MLP neurons of a small language model. Each row is named by its layer, matrix (gate and up: input weights) and neuron, and shows model dimensions 32-287. Each number is 128 + 24 x the weight over its row's rms, rounded and kept within 0 to 255. Numbers have three digits each. A neuron's up and down rows have the sign that makes its largest values positive.
After each neuron's rows, "fires in" lists the words (lower case) most often at its 100 highest values on Wikipedia text that the model never trained on. A number after a token or word is its count.

L3.gate299:140146172106112160133153132115090086112140116173135147125092124165148148119099112100169130119160174087088137143141115087155119163134114109111128127145135124158123130110151134154123150120090122169135179141121122080153079100137158150099143157164129104177159084118163142133145125102123179104152114083157113097135096127152079118124115094126166139143143144135158114162113165103136158157137148090162128173174144101128119164097131118169140129118138090156113101122169081136129129118125150132121137153159168149130125103133166171113121161139096104139139147120112120143133097157118094106107118165127104154121149118150140113164159168110098116090147130146103123162166143089124156125126157124147145168131114118106107137171124071088125127132099153081149121180120142167170132130144075
L3.up299:124123127149141142126167149115129128107157114093146146126112106111117100128126094147114078098145113099148160091118102086161075131136103125104104116179123110120104091051167169124122136094131096133116134147100109132141122128147169147111169128118083107137107101080133128112149127133121169124139126111158103140121071110138100091133128095163122106121165126142144117126145150170106130146151128093112137166174112104125130146122121168165093085118160108118122102124158151116132146127137159124188098099153123157149123126129169166063131114142120135124108135161112151142176080138097117155113126168132131077138113167104112096121130137128124147114187161138122126171133108116104145128111119144143095155126115095133144083150095099134154104110120130110156174123156155151149097107148123
fires in: "however" 34, "each" 20, "this" 10

L5.gate73:118128156100143116135125117094143107106136127125144088125134146133083091131100085122110177152122141134104115113124108131183099095105152069105111111158153183118110123122186127153116145122165148177120128124169125103184111121122139121122107097172086147100104091134140108094119124148088125144102134113152117142128116130165103139138160072132136117151152129173145126091104137124130081116099171151139110095163130118117165100132107157139128124142114133114170082102159128104153131133164120086118121178112102085125093113132122099149102137182114096140129134111092081152166148118121132124106140138135134134134132104140131105146108148130081129124145143119160158138116125139115119134173149112119110061120087154113171134112158127094103110107135159169136119135138145154143110139091103
L5.up73:118144136100121166102148129123124113149147145130157120141110097118135115112088095116121141148082121120137145164144151152147134113120122106110139147082128129167101126121103114100137115134168117120131133098141085166129133098086163132138107159097121127152110147155124135146081137135141129116183107135162137129158168155161113112152112118160156154088123118121148152147172168176121158110129096136134132116085116144108134134169128083168116087120062153153085114098135120111114145126123148140128152122126114106136130144149156139086144126140153109144100117085103129131176104183142130138136151088140097102148143113160124167195109112128146096129182141113086151146110133116096115177130132115133117083157092089090116134137173121140115129142156165173135162108146151138168162128099141
fires in: "a" 66, "considered" 5, "or" 4

L3.gate410:102132127079144134130135125113120150129141136142103116136165170133153110097156130140121117106107166108132162126145111104143110139147100111102078170152109086127162153125133099098133164130120113185115082152116120106104099134155141130082135175128107141068125151119131125094153112111116101070120122090136124141086137108119133126145112100139118111128099125126142101150156070116123118169074130127145125154112096129160124149100173128138142142185100121106172131124102092087129132129098121120163198145081093122095125070107121123114171094157148176156113122117145108108160114119131153145106149114135127078127133093122159135128121102170143112083147179118127120131090102132104133170168145127134144164133100132151141154115112138152153120133131151153108111138183138097112085143101083
L3.up410:139142116104120118138112162087135175129090089131089169180150127120102118147093111132085124137069175129152143161102108111139129112159068091108109132109111109148124120133112156093149129154152110115143106125088123106134104117105130165129111167139133106097146136113130136083149130122133171136109119141138128136130143134115126112107117116134096150164098153111177110137137167145120129113142146158142105156137100121145117108145150157097087115138108188099117113106126154107152152127155099125113129163122138150164109202119143144143086136147096131135165145095087144152129137121076116153147125095098129168165111137133120108131153101154154136112183163135184140131169164151130111105149165111155145104131141184118131111121105109109122088176150156129117145112117100146123141135165108
fires in: "to" 53, "way" 6, "name" 4

L5.gate575:124124100158130154112150117146139164104121126120116165161132111110102151141128072150130105134103110140097123129149140105118130116161155094144147077107164114103132107139114076115149164138162121121145139094101135121115111138104188131107109098137099134108122122082146081116091112109109110152140167139168126146121122161125136143085134130107102140119134147160113124110125106145122151140120109107152148129112126150146092133113121083169134120139125157144111117132133073083110126125112131080129082116117158139143096122115157131098112151107123129135169085173083137144150100140189144111136104153142141148136101153153129129159173122105149104089169150105145114181124102124144139147139123139139103101140082124116152128098170169105158117143130137097129087102091133121163145166148160
L5.up575:089140090093157153114117099165150129141132160082159122159148097085087162104125079140103136168124168147109169125118128159126116124174121151128114108161149142086119103155153130117099048153149122185117134095075116152142123118129105123149151093159147137159107123125100156141116091127148139135103110092100136148129160122074142134155111128111146169142152104099105128129161155127105152135166133166141164130131140170161161121176133084153161118166143168156112145140088095135117136126149129114170138157151119115170115147143125121131120132119144129149172145132127119145143158122140088094110172120144118116142112145145122111147082118131145135139090122130112076164126119102096144145139117180108119114093120113087107115121107168135117107154111118131115113082145156114123143124137118
fires in: "a" 29, "as" 15, "for" 12, "so" 6, "that" 4

L5.gate480:138157155152135161133113128111089091105117103125159112131098154071128134185117100103116133117099127175154146127088084122145094158150139145143119121118121189138124133094147150100113164168157085151103138123129157173102146104138106114142126125097129144155129112170128179103150090177093145125096121117138137131139089136118130118153141113124139110147167105110142152136069149120109144133156158117206151148126138121128101125118112114077121082122129095117116123122108171127093159089097140136161129122128115104156134143142140125103124140157109144133130090095130100095124102143150118123110116114098123150090103129123118143116157113127167149112117137116142108094134134092142115136128118122108130121093182141134140089132115100116100109113099122115174133186108088121127141184188107
L5.up480:140187191136127131131159151170129170094102078097136126099116152150131133152112140150116123130091150102157122163163080126148101063089103123185113114116152129142132108122124110140126122133146100123134145160131161096128136113119071103157166182089144148143153121079155119130153122150129102181094128101127135153135088123172146095161110165145092083144159100131124127141150156129120140133133095141128104122107128108102140157161101140086130134141176131127112128147151141162162158148144132140132144117150138159121132103129122087100117138159086103102179145070109107153144123139144123165121090167115152138120138142167137137118130116106118091088103152116134168142148162098114101092146111113115115109079131156161144130114120119122156155118109206144111105148134146117112093155114154
fires in: "not" 31, "to" 24, "t" 7, "fips" 4

L3.gate405:158158164150113110158104131132148112135137100092135145135119133114110156114198129136144135149139166109114138138171121123122142102125128098116087148108124151126133137090050122188148107120095115094136128116121119144058106133151169152107136135119161114100118128117105150109175137123118168097106112141079103131116129139175105106170160143163168101100163090132141102157119115122123157116105113114123146126104135125099124126149111093124120123135123116123174096150099124145140091122128183167123161147128092164170147155115147102142117106097088096133115118104101131101110088111158130140137124112145123127143073142098129085131102142118099102130090140113104134113136138120115149141146118135131146157179127134118128086185094127157118145154136098144102141082132149154109123126078103
L3.up405:128138153081127152058144107148078155132098123100088134081150142099143120170181118137120119141121135152111174141125084113097135082133140097151109133151132159126121099118135154140133145152113127166122117125085132138146130154152085122158148140095096119111152114126114129057151106101144112135130094080144110086136156149143095092162088125153191087125133162101129164118135159119162096140082138127110151120144141100092113135111087121137125095139114112168120123145131081155133151158166164131165140128114152148145157109127129137108119102122101124134143146149143145131139146121155113126149120114145153111137170106121156143153156153143140119107143131153112125124169121123084176134154086152098094141126104099123162111137154120092104127172127131105125107097150142171118120138095141
fires in: "later" 15, "year" 14, "once" 9, "day" 6, "previously" 5, "recently" 5

L3.gate126:106118121104114111158162159141132170101117144115137130152151120151104151121130136120111141135149168099131156128121140091061101119151153095102108133101148135144136095148170121177125144127125135153148115133100169123146079147104119149179103129130106134099150094135147149130128152134133164126102111095153116078123145142121148163152148092085143090169137120142148136135102164181132155138124120129136109101149097120104140114113130118204171160122088098130163092107131160098111116124149122150126140117129171138131090122141147108176164108134133113136109076134148129103102093169143106134159109140138150134132145117176129100124114123119103141117147138121125101129163140110121102132093137133103129170085061122165122136181084116124136167146121096151116097170133143123100132096132105
L3.up126:120093137120126057113138155129133117127131150108138118110133136138092145125159166159101100163174130142161167131116137101130105115133135122112113122146060118156156099109149126095137129139108119121132127107140173145127115127143147138138155120144116132085138090148181162138101122142106104143132110135164109107144130135124149150113143128118116136158147113111118112154121180134164116085082132122165158139124144116108112109105124146206156155166161162149129145094126136083165068175138148151069089078106168143103133146139095141134151148123162167146114171134116146122105080145092099110135099164103144158122138137140109152119137153110148141115116137099066128118146129121132139133147120105163133084140110123147130111129101095134127131180150134156147134099154164126147098145145147
fires in: "took" 21, "in" 18, "into" 8, "taking" 8, "taken" 8, "take" 7

L3.gate66:129124104170138111128135137123111104144129123164161134115135124138126117137093143118130076118144119134154141117146116127172118158096119106148171131155109181102134133109158110128186137123127148136078152128134120123120145135166123132209069147145120112126110101154111126143155124110131201099137111114125155108121150142173150098107112141170124147150166145129107149138150121142112167161110112131108103100138103158145166105111107096078116113077089134122154122073118148186145158129133152169124117138185126150140146130094160138166151112140120150154074133161132115129109152104111153100146137177100144151118168123121114097171136087172159122127160086148141114142105157104134133157157146123157154159158103105149148105104096141084129098131057082080127138122126102137119146114166124
L3.up66:129126136150099131129137094072112150127097125166124125111140131147113095128157162146139133111181125160098104085109145140176146133113112128145142154125117136126113113119129137151120121148142100165093100110127113140153149172150114142156131093166150118161132117156108124143153125135151160098166134159105113148132125146138124113149149144098114106112087135122110135151129165098146116164161115114133149084105150100062109101166094139078107112102119125113131191124139156090124173143106106124098124087159133168105076121147117128130140136108102115127121103166118146113071172173112191143102160137135176092094136129138147089111150137164080132156146082132123091127132160122126104119107126112117121115144169152110146125144092156166112083117115133133139097147102158139129084149117150
fires in: "his" 58, "her" 17, "herbert" 4

L5.gate344:140137123164131112178120133123187134121102182143198169139079120115120199131085141147130136105155130087093102109152150146141122136143131158136120127132131155108131099125116128133102093166074100140110158129164160133141134148146130116154113129120096099127135123100103135070098109097145116091121146118115153162143134149111131090135151137142134083174123081165133127155123126133181143116106121182175086106149107155135089164130154131108111136120116152150134132101136102127141097113110164068132149115135132162085112137150146173118129162133098127121144121121140158146139153108138124104178108121156158105094117162144090121164175114101100144100165108093119143115097128152156102113109148156107103149112157118111140154111150163098157134137162139123144153139120126111114113150130107
L5.up344:162195150105097095143140142126174159125116154121117137133145145130127127152102143161166119088159111133108132138149156120074155123132101153125106108123132123128144131135179139110110167180134147165135121163153130141137136134112150120118110119086154141164146115088124170070149126129113111168107121103131148138129118155132127108143150115164120124146093116129096110152164114103097149131080163132140128173170141121159132126094148124140101105124110082063175145108153129141139079098066113098120156112159156210106108107111167103155161182156088115097121120120162120123151176172102146149163116145127121152117128142074126155154138132102140104131186152108072115099111117143132173110095144159091119132136141159158158111150124143113137130129169140114105102080118123147117131135165116
fires in: "over" 26, "up" 23, "back" 7, "out" 4

L3.gate263:149118144129138107088155114071090151109081144128130137130117187118119122149141129140117124094118165130109117099120135121157136111141119190112149127099103082145136121131119104151132133122145173134157118085133155126126109117132126145147174134132114180106085131120122092110132116113098122117094135148132152161096168167146162093076110095126116092119115097137092136135126134139111099124149095107109111175152154144120141158121158119072116130137134127123149145129139099122135150130090151133141128120110127116160114125125152121106176137140120144150090134186138123149153115145113138093126145116123165168097161099108154142083126126159123095114179114105100135138111135128130122145125128180173159128156112113141103102196124127105147111108088114170101107149143125122156130116155118
L3.up263:150118122141166102101116118114094118109131109097130122179164172153085082177153082123166148148103175127136101137114147146159133121121140112161078156117126120134101085116075170133113136141102103124131128085132163151120123176130109130121127118113142158080136110108163091157131101156152160128127116171140159106135131133138114095130140143127129076095100139135128125119103150167138104133133129155125102146116140135075158131134145118117142120115087111128125145172132132129124175095132119122129103136149151160127102114144153105093146141113108113126095111130142114187096108124108124101119145136075125133101155114090132111138175120133104133099137136112129133189121138127138100101134127150095141120149126144098117136186120111132133127078128097150114065114112140109173136086144203
fires in: "not" 67

L3.gate444:139091152145157140149135134117132129151100086103102100139133136139147152127081136131092119119153150121135116090137100096141098148103083139121131088120124106183109109130122133111107154114151115125104116135135119145158133133103141123178118135149104154106132125142101113165093102138173114144126115102148092120152096130076151094102147078166155107124128141151147151126157174127116103150128133091130165122147127171146105116138136115106141079113112155141124118133090110130145093120105092112181082155115116098091119118106139112106120136176133153144161119140124149150166105108097157086105149132107132092158130111082147143180088164131165184091105129139119085121143110110133143155117109132142140124097097094088142134163125150168107112141139126145122127104138137070112153113109144
L3.up444:144143169120114110152166110088079140152128091161114118087118115114090129137140103128129132149135163126129106076095128082110103161094132119109138138130134127112101117127143148166106101161113100140103119065141118085139143166118164120112133075168123064125101143113107107164147111104181137155148119106143097150168088130117132106166162132121131157140167176122141122124137119158115144083137155094125101132127130123117124112125138146090123139138134170108116128096134053195134135154149132124121126097093126134127135128136189122120140117125125132136142130146131149129159094102076162121115132138133104126151130137165143166147093159133112157132142120168117124122112144085085144162171081184121159134174080097135146133142114127154144122104104130128087115116100107123125164166156163
fires in: "one" 66, "fifth" 7, "fourth" 6, "second" 5, "third" 4

L5.gate697:165130136147130128142108175078105145113139149142107117097132123155134181104112126087143128129129119142112130074133114143145126135144128169144114150165092133121150117110154149151147113145125143152174120099128124141186119146105169133153086149144125141101059081124121094151129140159162131124107131128128087146136159105113159132147117151116139155141163158165105145135125142135149173152129152146123148137052172103143092125155110105124143155095107129146146088088171132135148105162121111096122108126117117131108089110085096106123067125160132137111135111134118088179143112112123123096095127114114143131096102111142130116169128185149087135123121115124128148160159093137148094107116121146191113133154137118124085136157089140134147168164131133130156092134099103147101114118144089
L5.up697:155106164141092116139144138119125094133138138159134082113097138120109156077107094119169114125171156149143102088088127111134135129127121113128127133138116122125118159137133133133107171134146107135128135118124170144191114155138232127103121119163118130127161142105116156129106137135163094147116112126115155115115118107097122139148140140103130136146137117135094074108134144150124139109141119150143150120077153123158119175116089111111167119151128094131108115135147139163134155141104129151085122129104155127109132144109123167139141113094124144122141111155150126145128113105110125122144128115120143134120139113164147099197098103174101135165141154161146139133126150120133168102167123138153135141099109044059129104152133133139143145131172109100131065135116078114166147136127081
fires in: "one" 75, "each" 6, "someone" 4